config.yaml
n_layer: 17
d_model: 192
norm_eps: 1e-05
parallel_block: false
decay_fraction: 0.899
MLP neurons of a small language model. Each row is named by its layer, matrix (down: output weights) and neuron, and shows model dimensions 0-191. Each number is 500 + 25 x the weight over its row's rms, rounded and kept within 0 to 999. Numbers have three digits each. A neuron's up and down rows have the sign that makes its largest values positive.
Before each neuron's rows, "fires before" lists the tokens most often just after its 100 highest values on Wikipedia text that the model never trained on.

fires before: "er", "ial", " Angel", "he", "ed", "o"
L2.down226:550446478501533501475498511531435495489490468485519480528472528502492499498482474514482532484532507468499546542506522494515519499548569506523480482436438507509523531497489503492510496510489540540486484459528530529480431466515491494485517479502534504476506469492504494481478527477491507464490496518519518498515505497448522497482488476520529497496524480536528527502509505474479491502554481482427489488496511527494467491490471534472470495498452483511464474490518532487484504442495494481499458514527494511489524530510512508483489486518497515490525468465523495494483514439487471492

fires before: ".", " and", ",", " in", " for"
L7.down169:526470479484505508455464470542527491487491522515505495457506489504492505506494515519515521551481512483460514486486511500520509524501515509499505487502484497537546520509468526501485510474468484490441489542504486520500471522493479457505497517489528466526499480493507524483496512465471496497547475509497505493540461515527501508506485523484486554514494545527492502485505479454495522500480484492638499503470506520517532519497515491495533516480560515521494490467533496496524529514489492481477447514472488514519480512517562495496521533467518502512493491502473486433470526484447511484

fires before: ".", ",", " and", ", and", "\n\n"
L13.down381:514517500453462512510474500472523502505451478506468496455504461519499459526491482507502522481477516475521526479508487502545502479500505515508518524542510503512493485509461449496476544461486471512491523507523514491475464484497438487519504489517505509491513525515449495485495535514475482491530523537496514527510515532510454515497447492485508482551521515513512473540473472502548482519475532498462502536500494503541536473506511477505492511539533535464485502484497443471511516541501487523499509506484458496461528523522527446534586492484499510539481499477442494510512490528484505489

fires before: " ", " with", "on", " to", " the"
L6.down203:488506477500448469505452529495479489492503466476518474494516473478489526508490535464495484475448518520524533504476477479521507503489476468467517542498464524532482434508521517505526509484498485540512498461541504503464545465517515492464488452491504535524529465520455484490496501483495502518484540512540473490493524504506518484543530452481483526466508485508491482501482508483525453505478493465448440479507473486534557488515495482518466562506506468502473482500476493504483484553534523492473482523501477539500511529451464493508514513500527486481540525502486497514497461515493479505

fires before: "\n", "\n\n"
L8.down270:497492547490506521513504507496439525456486513479473521500511477530523494457519480500477539513498481533495483517475488496528494492501501533431473511512504469439520490496506518511514508452527475513497488491485476478534488489508520517468492513516498481514488512500485483506500497522497453455529523522487476506477477531499475482496488517512540489498466512531476523488512503499504524489500479494629444479506545563471545479516502521474541503499530537503517493496479495497494473495503530512511519487500487502488518493468531545451451547538494508497516501491504499517528460479511494454

fires before: " |", "–", ".", " ", " | "
L8.down88:503507496526537523495495510469500522519535497479544483524480509485502529469530514492501476473506468551483495536491516492516504516463484505535520509536539524454496494514510509517516514526512516524485504489565447503503507488518535526526498477488482483498497501536473554512533529501453509509504497520538543456555523507480530540469530465486465462463455493489520478527463504546523492512538466528455522484499503495512494511545550475469499526512470495455460537500488531534516520550500481476513483475498500493477518499503517498524493500519524519515526471483500532545462479509480532527

fires before: " ", " | ", ")", ".", "–"
L6.down71:518492511556511501498475476502516538481523513460452482542558513510488504504497509482494508491490478587552489508442505508531451464526558488493438502493501472434496520508473488497509527512501509514520491493508495498496485481491517500547513458514519507475497499559505490502491533449493501494454479484525499508498496497507522512515495492474508499495510498513522459483481495511522506501454513527490499486469491541516480512535479498453490523471492526498489530496453457478494504514454502439508475492462474465530495529523488528520502528516533507492480486529515505499557531471516536474

fires before: "\n\n", "\n"
L8.down70:522504502473523517509468483517477502440487502469499526502492497506499476485537491516485465504507528489531481562471500459532477510527502530472410506474510528462460523479513481504525480490526472513520512493495488538507496463487513516504487498481520463513504496553469484535531515511454502481527493490507482549482519534515541496508468506503504483486523519490510453522494523520532483502548542500510534514484501537491461498524473508488538515455562492467482490472483494585502497476473466499462529482537490512511481528499490485512494509464517520470461530476482500493505485513533491461

fires before: " "
L8.down12:503532538514466506480454520491495508469493499450498482508538468526483510500484480481484491505459473497536478491486446480508503529549546552509505527530501514496517478511467539503514443507460462517486476446518484508456476494492505473481452474519489514498513465496513461522493532482496494478520511496488512525460528530489482473532465491492526471505495503521498522509466459495526502482489541496537490513480489520490550543543526498502554568477518503494478518494474449492554499501519487493493521492489513510480542540484510498523516452495514472477522490482523507465496478469500546481

fires before: " | ", "ction", " |"
L9.down150:489503481524528468517481529492520518501498529527498499502458468494503478521499482494472520464445474515494501538528505480479511494506465451445509475533506515470489526504502514483535480496533466521487518544512539501540536483478528497462496510498521548511507513489474502507492507522523539502477482505493476455503483466516491522504486533480486545435497465474472422501516521522465461518523490504420525530510524491541474500517481484537539527509467539457507493519498508479515530487495522512527520478459513476513514476501463545501497514510501461497476495496523533546470499490509493536

fires before: " ", " (", " |", " rel"
L13.down263:546516520542521492461506486509534461443515491491509498533545471512483511505461494494471521515489502516489513515490491520512494490507529526468524458509458488475478496483487444484500485514507508526564468523509475413471502456514467482497451510490471511515509504487487530505497474473487496534475512451542538509472517517462504534475461519504516489459511537506507503520519511476523518462521549506542496487533468467493478504520478514496496523499501547515470473504493512520478504455507491512517521520554500516501516528519515519538571482486523459489475514503522501497520453479494511500

fires before: "\n", "\n\n", " and", "–", "===", ","
L6.down70:486496500538474512540513483513454516525485527494509474524542515484513475491561453535463498491507470512518508495523463517506509490528492489496523491488486526510504465513514524508450496501496504508523507453524458503494515503502484510511493501459489497463486450506477489460507480544484515536507472484524501485445454501542508457541548493524509517520494502474456593520529470497502451520476454503526495519497529461457494493497547510530520506501449533476512520505501494493447527481475512492472508500509456470498500495542477542482486488491539499482476503499495471497491465487482516472

fires before: ",", " |", ".", ")", ", the"
L2.down24:544507468460486506527490484489521506493526509501500506487512518464512517458479502550512513494487535528493500495508502510515517533508493499494513495501520494476518471496487525473488479477510466484479484493523465495498479463541505461476498455506542497488511459531471521489525514524480484496591470504546509494498471532459502528483497461496514512547525531500502560504523488480490521496517473493546517522513480483545509507512477480485464506527540501488519550484499512570556513496522503466505448484534485504505570520491452470485469500448503519524505514482443522482512514506503517465

fires before: "\n\n", " ", "\n", " |", " lost"
L5.down168:509490512501489489530491468488452500507519520501460495520473493494497484481525489530481489465532481543484504515478476456473555538482555541483492492534512520527474506517564495519464468472449495491505475503462513481482505474497453482522511519482518474514480489499530518530487489494525508511517509478476487525453486524485447529541517513475435452477521505496490564470438519495483472501532444493562486503474492504522504512507531514509511520530511502497543530498487454500511474476535484467542507492468485525486504463487483505494523517502500505513508508467485523466496482487543492511

fires before: " |", " | ", " (", ")", " |  |", "en"
L7.down97:470492508485544534513482518506495478461529490530494459490478469519478496494485505519489522514476495516445484509551498501519478519498525533509485445509566501491493483528475541447545489489533498494485459500505503462508536500528487497502505518507548496531501504495530502502519502551462503469511491505485516497504514506483483542524496507451468487504469513508451503529526497486480490524491502497516492547504515477468512497474521480502473465518531506535533496477530479569520452555484492448490501517476477517507531571497521452467540499473526474530536521504485523478500478528496534493

fires before: "\n", "\n\n"
L7.down329:486517473516481469529472509508479521468484506511503468525502481529506447515502502522513500475484475454478499499488492475510540505495523524477501477479482476487479449505507540523482492477515493514541517504526555469484523473503506507476478510500506490511515513496494455526511500520474478464547518472511491502496483462451511503513494528515532447508481511559523496505508513488528492458495496472645473456500538489506490492493500488510508510465489492509508553487496498519481530508504513513486482498546484469480491502505529499509487559486468572512510498523489479490507513472500456476

fires before: ",", ".", " the", " to"
L7.down214:495473466493529508489472475496511521466494489502488520480500471548494464478468499529552507470501490497516438491529477528518471545498476504541516516501503504490472465502500428458480460507505504473459536480481542494510457492508495493516472477503538492480485488520504502477490516518497460504527502470469480523468524485502478501463451473494465473501525514512516518527490522509519442469495486539480540487507541511479455502505524512506481506538540501474465491488514484588464480522514491500494515497536473482550539544516507538473495491524492517533476483491503517512466517500462485484

fires before: " ", " |", " | "
L12.down327:454512509518497487509449553484492508519441544506492451467482491548506485503499478546507488518494482509468531507524498528428441472487557520541492512514554518536494499499475513539466475510514493486533504474493491510498496467493509511526479520502475517511507531455490501533460498517519509470489516488499498519521502472469548459468499545505500504510521486509477464492518502496482481514510524449496529544485480501526491515481507474532533516464494526529502495529494506457514522516492519519504517511495525502474482508551498484511484555497549481503544533494501508477495493451488492565

fires before: "\n", "\n\n", " Sw", " Jack", " ("
L11.down165:516513471504513496508506508545472468466494510463475519503518487472537516520493476485511520540502472497501514510482572465513488534509514468513481506525508507494454479473510484520476486524532470483488507504506519477507480525528494509480508466486500518483497510511496462505476494519508506490516508461492513514469524479491508495514507427515517506496542453517489485500460538451543485441530489493535491472490537512493494486540502573504550529475535521503474464486499522503472482482478530495495536514497491588515465479539493501499509513494499508499481515542515474431518511548527467536

fires before: "\n", "\n\n", ".", "ria", "e", "in"
L5.down294:521499474521512478577506514509539498453525507466505505507514493467515478493465499505508446510490533473554524483464486500534465460561508496525553519522523457495513482491514521483492529508526509527481467449493474502545514497530547523551503450523506532487470513536486497502498536493502486469521511514496504511519544486538482493493472501500506512527543524488469576494498490488517511550473469543580500503493465503532531522533491506508506502484457495494477519500487515478509471518481499521494519513536538473483492498496474496514498474480519505495519475500515495494470499462515492503

fires before: "\n\n", " He", " It", " The", "as", " an"
L12.down236:510500485508506525531517490526512462521500444513499507498503492564501524475508507467502495518496483499520492519482476498477511527459522494484483505572516485470502499511461499487524514510524537509505509523509518503527439473462497460482518501513489508471495511473479503507514491494484505507462452551499519516500513464474461501563491513504482482521481515475508528467461528505492510525480490511553495466508443524516490479480534527494510484500525568513496504515456508550480503458529502482480494480531482444465535522549518521455516479489486549487446508535452472511513490535503498509

fires before: "1", "2"
L3.down344:507484481535542506523498493463491514503531496522512483528512575477480519484489528518531496510477500543490482508481505545478503506491502520474444470532492496506499443513492495514517535409491524507536499503514480490521582501476473484485483542541474497508535499491502512475489506530483495493523461511552474500514486507471459475542509487553494498483462459532514540527479518492499499522526525505418482527523505525516483516495503505483506519469509476537483484495496521544504445500504499495532543478498495530492485529498495472500481484492512485487485472480471495527491502547517515493

fires before: " (", " ", " |", "ers", "–", "le"
L3.down241:504529502536548488501515530490519492479485503492518499492540491515508487500485481494511528519486469524475512485502532487500512530443458538504438467503453479484508514497503519498547509518508473559484512476484452465522508478518497522521519468505529525523507469505507481501546477541508482472504572541543515500508496514510508500518485473507555477497525513487498545479555501501514526492508505493488485490486504505497494547477529503498527463514532497475519520484502501534467484522520492474517525507541524441491511490490502453514521490524489453525492523584507492480489542454539524462

fires before: "\n", " |", " | ", "–", ".", "\n\n"
L8.down202:470506451509500533534488491530515486440507548498490491489512491516491483493484505536494509485505498540468501508523507436486497460547517526543512507555489492525510480532510579513509502522574479549484454502502491490480509501496493533492511496514559514511460510462506499539503504490488516475521486489518515515506487496485487510527504474489476521529508491510537556493519473507508491523547474449589488495448467468493475492490510507516505489455451526526493525462506513513496487487501504499518458510512491481483473528513510540471475543502511493477537515508499481498491482498492517485

fires before: ".", " | ", "–", " |", "; "
L7.down87:488503514510477504554530478530569489499495511460465490493529501502527495465515466480464507487521473554483493494507489507499473508510487481522441467497496475553466517466455538517520487553492473507503509456513506470529511492474500465493494466501496532485515557493493467488528476479511486499501509543478543513498532492505492497514490496497498515512487492492557465509486499489464503501518526510502442559498502489463449528517489510491477519518503512536493470541467531403514473465523516523497499516535558512485513507482517524473511508502529495479512496487489493476541516480506489485

fires before: " | ", "\n", " UTC", " |", "ange"
L6.down362:467495563518529478469497478527513501511515499489518470444487507522464510484508456513449461508493534506523510543501501489518537520552514537560519464518479497540466506510499510493511554467510509530499460556509514515514512498505516486523467507482505472535527498473543546493475491504494492500480514524496502522510506493470475530516510542508477500510536451506493499485479485480478481505486492478463483511518477507415510467456552480499512527466490524507507482526489500496500490450485500473470553518476519498508506561529503495488509532474481491489495491518519517490489519533438522497

fires before: "\n", "\n\n"
L6.down275:524517500527470509513439495525491520490448479514475536505484480492525495486520473524474442496493515484520492502468529507514541502532543488475481518545525481490526525491512484500427504556533498489497485544502518489512497490520510493497489479475478506548511557541506488513489522469462455447523518495486500502508514553469502471509524544489518490513464505493478485527526498498529513488491506499605558434485535514486527520520512494511544473507528479482466516508495456507490483502526510529516521487496498488510503501479488499486483521480509498511500491505497436472518474495492486504

fires before: "\n\n", "\n"
L6.down129:513511491498494483492473504546495521513495522489511480534483513479507463467496468491460467469479512492474498448494528488528505527475494518500545523487526563480540496498491491518534491517534482514527472508504538491500513497496497497494519508506442489484539524485463490531495489512547506505496508470469509462483468497509542481525496470495528477509484508447486403503518472515501513491509496499574492485477473501517538511503500462482515506474510515525522508498496486514486502497571491542549536457471488474522502511522468493476550507538482500447517493477545466499523458514516499533

fires before: " |", " ", ")", "-", "L"
L7.down177:527525484515509489459539506501559480459517513471473449490497480515480505507533519536519526505514531547488512473506530574531507518473447496439494554518494511500524513453504478473506485490486507529499496503522477482487476491504494517479473497489512495485502485454462497482455519521485503517490511529480528526462455501486547528521516515524482532505531523552493493486507513488494535527496548520486486523535506536472490534483536522492490487507517484484518522498547490474575465513508488527505476489501493547470510534504484473494509523483473509531505497489476495496449480474519544462

fires before: "\n\n", " The", " It"
L6.down33:479485505477485493560494455519474489507467516487488525469490503482470515521559510496542523481510473461515480519506476525529500523499507446476489507503528469499541488507519485506475508529522518485498477489475494491547508503504489524460512449523480497480498530502501517515470535530507480515524478498493496484521504505517527490571527515508502491492500516480522437511502518539488476514508466459548478482486478491447496500499463490504546489485493475512500474506515483529490519495507505439488481560462523478544495498532544488493503568475508530502496545532426472497480484492534484534

fires before: "\n", " | ", " |", " |  |", "."
L8.down211:487520470470478541500512526464523497513512467522495524469483488518499498496520475480528484479546469487529515487475495515499495464513513439455486462487533472460496511501504470537512532519524510456496512509557474473512545473497507486474512515555513495460500527524476542500468520518515491470457519463524489495500487540517483503484541491470487541507476465478459438508518468519485488537526523500462518530485474514541515508473506508475501512506496513507472489470468468466471547534494504547550500484486537526521482530493474473550485505461512536480494486511532505494484494481516479522

fires before: " ", " |", " –"
L5.down194:502585503467501497491479524491511519478508548468475484473559496472517535528493519509490524519507475482458509512530486491485456526492478488505504502527517513505503536470477523496479496519508534508503538511473511474520475476488530471521511471497480511509503545519502486537502513482515513524529505488505472500521547512531532468484510487488513518495468480535477513496446460475507523514518489518582495494497440492468510547532496471450471493447496522500499482553457477482528477499550505511524518526502512498488514478525479544524449478470490523508481475548506507497494503500498552489

fires before: " "
L9.down205:514497512518499484494480500516503504503509504496532467466548496551536503523501494489498505543479445518509512529532482548505467494509519514525535514536487508506549468486481448530534442482502525502502517481470479463490498519523505515504474514508452520472510457493486476524470499485503516474535490479484488501474492472516516452479435475524510486497469511501504539470527505491516504507469521558600533521514472501490517515498482483510472540521529504485478520532529452498467494502528493498535520498527480548500535529498483544503538491487494504507526491492437530518483481502499499494

fires before: "\n\n", "2", "1", "=="
L6.down335:533511485489469531511450572521475517510524432505491506543466509491468488443471442499485472488492512523461482498497489504533522499491492481465518506492502523505506481517495498483505529494531483520485466478491448462510537515544499487487488464463497476516456437517501489511475510472461532460520566453492489512498512506431500489512500479453497491494509497483470548511488485470499491483478468475468525478511508520507514504510520502528504481500530525540469528475496500522486520487487491532492505478503477480513496510540492536486496495445506457482539507536483484478502510531499519538

fires before: "2", "1"
L13.down53:552514518463530516532503500508490462493485445514516483484477512486514530471485530566463497489548493512496560526485493529513481528525517496481459501504490520526538527496481502496468534549475517501496470520507536514532514500528502502512510561510521486461545516488528534455454476438485502493513536460524481479505543463492512509507506491546484501529465489491469471497485528451524516506507484477535491492509507524474497479508507501470504523502469489492525491497465508508521494500521493530476544509466468521551477501485499463519513511493536505530503493535537443516480482529460493486

fires before: " |", " (", " | ", "y", " |  |"
L9.down368:532503476496506493496480521497522489456483505485498504517481493502525507446533538511495477489494508502496501537516512506484468528492481508499527489518495530498456539520491511493512520500488492527490514537477528514535536520502494459526475476517513533528482501452500487492460489532490498531529535489437490511555508538545457464468493511502510521462474504467478459481515442465508490536505565520449507507474526472506503467530521486496510517513512487515558472471475479491529471493534497496473521485497481480455514493544490551487472499444492446458487471501529466521458502522505492512

fires before: "–", ":", " |", "ason", ")", ","
L5.down25:508556486518512490532495509499530550500492493492485480485524490486537517480510509501526499503486484516530502486500471503484510483490466520508529491487482487534506460488522493478475459504507515518492522471542478499507439512515509461534500536454505475484533508508494500521478510504475494446526483521479442518504469491505491524461495520473494517472489495508544498491476521494500493484498467478492465495468508491553530516557520489494489538521477453483479530508476520395508510492485500547520485481528536503470528516447505484500526531485506485509531533499468504487492566429475515467

fires before: "ed", "ing", "es", ".", "er"
L5.down270:520554496470465517504485498547454465494488496503473520504479516519479471491532532493534512491516480500490496525461525513545552500512501517503455509541498487504500465556487535469520487484509524514497523464496458467529501501518459458476523509483556497540492481469526515472489523447521482482526500556483534556449484480478502493476485471504431505501498479513488553507499524517515470481503442460445507522480486477535536506492516517533501506493528509519480523461510477528533523481527495532536498493517522529477519510505489491477494471498491488520490491523484500474505524487488506482

fires before: ".", " | ", ")", " (", "; "
L5.down245:505565471488492470531506494495514537478542513548492473514538484506520503505493479509490461542503480469512486500490506514488516487508493465481528521508501488542487538506512492480469473519535520503474552476496516477478526506541493483491479526526537502481473502502482510500486484481506534491510496492507490485518497481496506468472452555473528472545513490510482528484494469480490479540501417475543531500516472458522502497466466469546452519514486526512510512475512520513537444496531484507485489543508515487517503490498484522437478450498519498527537475524446469526538526497522471491

fires before: "-", "\n", " ", "2", "| ", " U"
L5.down202:500540490544503509492489503526494512515499536471474452493507535521478465482520518497514505494441495533476473477492457496474525537492491511499490528503516460488527522498548520535465536519498494510526476484570547459504506484514488498498521483490491501493492483466492459511505496488497525482514539508460488496471563495522463491533545462495487501553487511500517482530464524487463512436536460457524504455492512470520510497501492501472486469479456513501501524515517518515466491464517505514541521479464480485494519469525482467473506490547501517503482522459512503496528496473505480570

fires before: "\n", "\n\n", "em", "RA", "ab"
L8.down86:516526463494471495523484469495477504474505485505540456456480486483517477515488468481488486517468476504499495502477531501516481497510553497536509514502467513475468452476527518479500474564511467522508464489514513518492492505512485480513497493485511502488494537527506492473493496500446502545476532508511505577474527492520533465530507471492509504512527507540512531541524517499525502545503466451601475493474481515520505532490484506520511535500455518489484475554499497485482459484561501493547459519502535486485509510525520507501480534508510522492533463498496510508530475481498460511

fires before: " -", ":", "2", " Al", "1"
L5.down244:512495503469487518494447514495460532535504522507507451492506445518504504487472476429490498495463461527495478482487528533521512486474494503495480554471486529501514520493485500528480492501509516484480508497518494529533484501517539519493550464519495504497489496515468513521485509501504484449517476485474482519502519506488445481505501505442535515488562493501518513469484461505517503483508510530455543523505472522493549510485486508535525494560509519492501546495501494609484476510484504477507532499483480455505509494514499506475506506478485527522506544470474492469525553515516464483

fires before: " a", " an", " American"
L11.down100:500472500527463542487514511504477489491463521487507490464476558505525502501480470485533547494541490538483510493481490476484487509484503468523491494482483504532457507459468500487520500535467488523472492483494519506527497517499482496494532511477493526483498491503486484509451463468498527494474481523521504524504504506505497478547513486498468502514491539467493541492416519521516517531549513505430524489477452499471478486524484478524512461523513483525511539540514483510444493532491482470497535508524518553514459513527494506521470509496502548477512547520434507533528506451477503509

fires before: " ", "\n", "\n\n", " z", "=="
L8.down253:533521514469540525501541489486489492461484546471479461526468490484473501495502480491493513506522475496513467484494500506528536488508489452501473522547514494509488522516500558489465528533509498465466508491508502487483530492504509498440507500480524505500461498468476514528482512544534462495525498489455505503500480505500515489506498536460526541482485493514489503486518500519490477521489495479624466551484488495499481489505505482533513478489481470495494524493505538555467487492516498504492490514484498537510522507533498498523440536486488472509469512508525460484465501528544431533

fires before: " |", ":", " | ", ": ", " ("
L5.down180:491486510493519493492499482498528528501542509539542470535495491542489451475490457505493526481469515505494514491474508509482485464505537512523507505549514499494518497485507494461513507478515486515513498526490476472487487552488517541540492506503483513510508520479455496497486486511514528505504489528481522496503467516493458503505495507490449476485526486462535472483480497498441477447498474517383474493501513442486482450537546516504524521524549488453498493522519487490519499464528514515514509487504494497466483457487506557529477484515521475493530538519488520533503482544464487488

fires before: "2", " | ", "0", "1", " |  |"
L8.down234:524510473482524476499485492505499486497509518535478503561491482491510513525472525542498468512509528504541550521491498503500538504510532496536487533493482513455510487498469482453515457486467479482513508461496491501485490540499519482502459501484548484510456495480476476497489490492510529471498494521503507520497470518493475480514500513511481518497475523502491503517496525493543521476495483530622521483487482491465508497501498592495495543533485495570504539442477519509480485500498488514512478483506477478538510483487457457497545520489498494471520474486502495510538475525478495542

fires before: ".", ",", " |", " | ", " and", " to"
L5.down355:460510512460475483499524481503446472533520540508512469492502495492490488445526471518541484474545534518472486490461506519526514465499489493483514537480481510506483531519501502509504460466507476494468491466460514503530520511494530481532458466486493495460497483507533522499507481461506478474522497517507488489525527470517520490510519557465504523465528522508488532498479514510485495492521472501626499495464523514520486511490537492464490475507507526486536547512536499503479496483489535508495511470488503543460518461522470529489486534462552500514476488499489506489473474459508516496

fires before: "| ", "|", "-", " "
L12.down144:511503487467515482481521493497530484466469494479486505500493520527493493489490522542515493492507497471508512493483498499510513502510500515523523493491514486521515479497508514514516496486506479488510488516505515513497536511493486514519492507494500479513503501484506485506500505480513505507485499472517480524466507498487502502493511474491515505521485495486470541486511487506496516498486526496720511484527506499490515490503489531499481526483497513508534494505503490583508484473490486499499489516486480517484506498529507504494500498369515480462451521501500515505512483495491494504

fires before: "\n\n", " The", " In", "\n", " It"
L12.down192:495506497462503465534502481504467498502514450485491484497509505501497503501528484500519507470486500484479469493479486549497508483469529491479469511539503495522512476498525510519545498535494509492491502519495465500471543475516471525483526480488469537482482483488520509516483565493487483520548484509491487463495525481499492438534499466502540496493482470493479469517486504510498490469504494511610525530506474496503505494486514481568486523521499482511477514495463506568532480518510500476497561507498534515488489473515542537479488541465508501512486515500415460481538533479525484502

fires before: " |", " | ", "\n\n", "\n", "\""
L12.down102:535500516468479450479452502466495545460498502497474484528487463537488517473549464498449527501468488458513487496516523456496486476517480528505504484501513505501472505507508553512516481527483508466507478546512541511488525467550481486495526514516554476504485488501473500507477508484529487464534494458466520506488529465476531494493479499500530489539501510514512502514519441500502499528505521445578474509489457476501546501532494507541498515493461529474482505494477505546487527487540530508531493461525475527475520518507495520522471501461487512477508505519472494455536521498514481486

fires before: ",", ".", ", the"
L8.down160:517477523462471479502497516491478523495527495472500475465555480500509502496521455481564535473520526505495516537514542496500496492473467514511521516508497495537513498526484473479483546515489499494505486514495507491471435516480497446469473509469451491543527497487512495504479542457513482523513470494484507482509498488464516475475484509466501474509513523492476522526505466504516520508501506508643522471467534492496482529441500521497509484500515508504475505498524502507477452529538506459529476534507498486477497481469513514469490491497470521476465482489476534516492510515494505511

fires before: "\n", "\n\n"
L8.down207:461529481495495505520498469515502568489500529513557474475542481549508515484556522501483470487491493485481513475475511525505482455493515467530525511472496488475526477465516514527503496525503485510502513464489473528512489472504515506493505478470494549469501482460512488495461539506505496492499470482473509488492507538497540467486481496500523517517494497469489563522545505472502526491534479528582533524461486501539509485461491496509550479536524515504469509512496470516484478522490499511548497487506456462475496516475470512459549523518527499540524521515493496490530442511517531530

fires before: ".", "°", ")", ",", " ("
L13.down240:503533530541499480497500497472484496494529488470522473507519498515497529494488515533481492460484466497475520501478509500503510505535525482481522533478492498490526523499491470500487516512510504509483499501510455464512469498497481443474520492563469491510467479534504484534455497452502526440520455520545488502499518459507514457503487490513487484496549466509515496516485471517532439501451481472428492477503497492487530550557536508517488538492531509515504508522517435482516505460485508524513453458491501508538529486530491478489466489453487545473484494477484475486460510526509489490

fires before: " to", ",", ".", " a", ", and"
L6.down95:483512477505492478430502545491502471535497499518487516497509476476559478505510460473484478475503505487494528499500485489502488486491476524536482475517480505524516492488525539522473551491474523496487472502527487529507502512487552479479541492509516459492517498524478521455544502506487497517484498489548510494457523483506470488470507547503501492522574507526502508506504517476466482517463476544555537503537505489510484516524518478503485533504500535476466512502525513463484503469471517500501518484490520487516517563503527521503455458457484502528474486492481529481463513409489551506

fires before: ".", "–", ",", ")", ":", " and"
L5.down111:529471538521507505527463490453558520530520512433457484511540499525510526501520501505510471476537504517518499443503484537476494471487511462489518492505482477487469476495502543481488519483458498510486511487533522532486480466512492473484523463503513446491483478519518498467473503495477472500521498485499492535525506446495516518511492509525461516511506545501475501475527488475498509504478475549492484491494514460510523491491440513555495522531509484473500475509541508471509536490490456493508461516504483477533536555474463420539517539486494480510472519484506478507490513477521501473

fires before: ".", " | ", " (", "–", " |"
L7.down118:525565490484477495552538498488513451472486478504537465482504504516482500449531482543478502536530478483520489483441504534461508497492494489509471466508516485497483513521525495435494501526440522518463502495488478482489521463514508485472512502487489516482526507481499538500529530469484501486544515507490493469488490491483511477482511515586527520476500492511466546518527469497492489529500455513488508490520519486505512477527482532533489528511481485482493488510513541543523553507485470519487481532506510497486544495492461521474469459525568476505499510521528482499463501512528523538

fires before: ".", ",", " to", ", and", " and", ", the"
L5.down283:488499507513532517470517467480514477526487505491506454521537431502516472512476478477521486517511523465522509478494457538553478512500511502489531431496533541537535482508469500530502466462489506493463504521509477521510503508521521499480524482509491524469501507541468482502493473505490491503529512524489477531486535529522502519512517520481494521480535500470490534517510472477521490490550509548532554505462521488496521499523499505506463525501530472464471503507456509571478492533500474507543472507513506460456503494473497546506510459486501449499482467526493524514471569501493521493

fires before: " "
L5.down16:513508527465441508492460525494482501478481537491468496502534503527504523495487506497474484478500506485514507505500510465496516483546497513542501527532467493500500505496462518496477470511495506511500458489530472461498505463495542447499501460505464518505501453505496482524507496519536478462489469525478509507496533524480540463478471497506508473531504501495515590528486438530515502487471492489546504498478468483547527525557507485475438491465502515494449518497498461476546463475554501494529496502507501517483557531521498498510499469487516490456487504488479507488521466523503523463

fires before: "\n", "\n\n"
L8.down127:498496474491506535512454543497471509488490530460498493531500470500527515505501453519492506533533502480538517567534480516486482490516506493476504499476510471484465502470522492487471420530490545493496525515487485536541507493507531477505471455527501492517467518532503514527501532514434476472507504512500493522526487508499535459519497533495489492490533528513504547496481478531492528518465539511568523524499561515511497479507469508483514523486505471493486531525476532449480477491498528478494489446539446507484488493507495503506465497518544512481499496497548445520508482514507517481